From a checkpoint of a small transformer trained on Wikipedia.
Architecture: learned positions, tied embeddings.
MLP neurons of a small language model. Each row is named by its layer, matrix (up: input weights) and neuron, and shows model dimensions 16-143. Each number is 128 + 24 x the weight over its row's rms, rounded and kept within 0 to 255. Numbers have three digits each.
After each neuron's rows, "fires in" lists the words (lower case) most often at its 100 highest values on Wikipedia text that the model never trained on.

L10.up194:141122107139138172095125143112134134135144138119136146137123150120119127063112111170122152151108105114156145138084107157143124133092100122124136157142106188109122080130147189113127113159152101124111146132105110129100137121144125117122125126104118133173110155136185097102147108126140136109119119119145142180124120150140111174112166120136112107145145142134111132139099139088171137099164
fires in: "with", "and", "as", "the", "in"

L4.up390:147114090129148105123144148156123115106153082120101158099097103142136192166148151101128117142138167113126113134125105181113159124090172125100113148086100087126143106119121167115114128101109161123135120145155159110121105150143164090125093140100162134169103113130146087172138135141129128116094097151140117108128139090159100086143127093170111091132137110123144097114146081149105132120133
fires in: "not", "and", "have", "although", "both", "there"

L10.up470:152121127136124139096106160127176167120126136113088132147114154152117112106174120160124138113087100127132103116131119172142156146138085168120109134090137123134078130119111167150112177139148143123090115105101135159130117073096086171158117152156121159115089150124103133109147165156107129130119130148170129109113138146113164136093133124097153130157127115122102154109115116135118092170115
fires in: "the", "s", "a", "this"

L8.up115:122145161111147100146124136157151100115125110126119149149136141175113105150172119125103161127102169146146134145157141113136155123084137123167153141163105123112084124119104123098120150129077172101114121121110134122110117101107136121148122109086135099182165150178094166078135088130133136152053122109119080157111125139130109157132147103092123124130145142157140154103126139120156142079099
fires in: "as"

L7.up382:092160102112183137168128152139103096133126102109092128085163095140087158128125137125115147170085145159098131178124122122122133150119090126183109130114107121149146125126129183097157137149074105144149122131134132122148129116092095115124143110163107111134161163133117135113144122150113123120114138108174122119099106112158120110120178144151152156148109093104126185108117147115085156118113
fires in: "and", "but", "as"

L10.up513:108176136098097170133114157120141140105159134102153165126100116117085115132174137139121110111131115153181104142160142149103147124140150148127107147144088119150131115133157154138137126128139092175060122112127147137105155126086141151113108145107137144140122134152114158116108113098109159123103123114115130141143108091074091172171128149130078066133119096109117114136135156088127099106135
fires in: "the", "a", "s", "early", "other"

L4.up15:121122136107163113107156149122119125098138104154110116144124159144107124136149128113157121126089167149121155127132112129138063165140154125121138159125120110150174091116124147155104145119100167159158108150117101120161095124110125094134184149102134102146098147137141096118163101079184111147121163150101105122142141077191128119115131130136131111175148115121151159091119102173102115141103
fires in: "also", "not", "still", "often", "largely"

L12.up233:106132138146163120164135150128147190131169137145091132091102145081146120119118148137164134134100112105139100112142128154135154149105144062105121132103156123135137128141125136122098132155129137168144126115134172128136108105076145143156140104138150104163160089128122162126132112133083106154162132149122098155129135108076112142110171157133115132129086150109111119172120129138124130142135
fires in: "and", "to", "the", "by"

L9.up389:089143116138107154130128155116135168150147108158125156094119135114104118132145111132105107139148121154143179128146142084129132092113172072098114171141064120140169122181145150128102125108114170110167127174145124102135151131147107134101123122090115130163132074149119117131132115085110106174127125134134109146077159135174140135112163102107129115175125108170144083130155120143140136115084
fires in: "he", "and", "she", "to", "they"

L6.up654:140080118095161140085130124136092130154142119083122148112125140174125137144172135145147101106082122117112173108150166123155185094117127137159139147094137114110114090141128138126146111132145172091174133189115112163139174132112120145112151091140136114120149188134060111103128121125148112126115109096147138131125129152161152124106123117141110134138124149149121139117181157112134123134136
fires in: "the", "be", "32"

L7.up559:118087171136123131111109097143143166155168137138128121165109123142112145136128152130113134159115152085146171125149156168117134126059124171133079134114101091118125140145125135121078131116104091145097123159118154132140090133117151132153129139103104114150114091113119094124100137132125125143174118075120104089111111147071168112183129167101157125148129128138139153151185091101119142102160
fires in: "s"

L6.up92:137151160180119147154138146113116160102136115117093155133105101149110135073117140127095106122118153086143127157125136131075141137102109108106107117096149111066115130155153149155104149144156122122179081178159173165141094151131126133121130141118130131109099076169113139139161140116163137157132098116115143117110151116126108107120170110141184119134116148091111140067163131132142170173145
fires in: "and"

L8.up356:113127153096113150147146188124133139125112125106098137101165171140126090104151118127114094123101137139106115149105162147134129126144129130118121174140131089099133117136105120129063134078110157128153139137069164124143106136162115101141156136083136091125137143115135146148131113135088157154131140158113097087136157115159103151119164182142131117160117096165135168104146109184130111111128
fires in: "not", "often", "also", "as", "t"

L6.up75:121181139112133156131104138136124131124089116130101123126124123110138136121149118131107093113111143144137109186118143176104136089147112137090141131067127089140079095148137105149117161168158107107108111159137149194146106159126129158148129136154157130108123139092116106136122111129133124171068102152074109119142137118092175125095125134136150086117116133095094131129139116149147085138155
fires in: "the", "s", "most", "of"

L4.up588:116153108133136155126165143085129090128123131139161168144128160106101151107100136145152136106121176098113135144156145132126084121134137104122101140120114133120142119106115139124127113177110157150108161111146110096135135170128144125117175160128150144101164138130119115161166116111155094102108121116100105066145179104154149103109130103140094120217119121071121141156155157139121125170103
fires in: "both", "also", "not", "only", "very", "more"

L4.up377:103116149117157158128132147109122146117154123134110157086129107168110115106190154172109110117149114159109148143144104142107117093115148167132133129120117134159149133128161148165115126150124163129062143093128130114107140109153151081134147093108140135126151158159102172100146145150095136109111129116165120091123125164118153089120140141125129120139154138122136092087135131120116106103105
fires in: "the", "his", "this", "which", "these", "both"

L8.up54:148142134160120107153152114152109137100130138096121137110150113116145123145137132109151080128105149158133123141110132128117092139123130096143145136146126118156154104101141124131155134132115111107121122081083144143124155137151099111147125139164149128082103154171120131087093139113082114170152095205112107107111140135162155117140118149099129110116139129142100092121099043174100182107140
fires in: "the", "a", "its", "many", "any"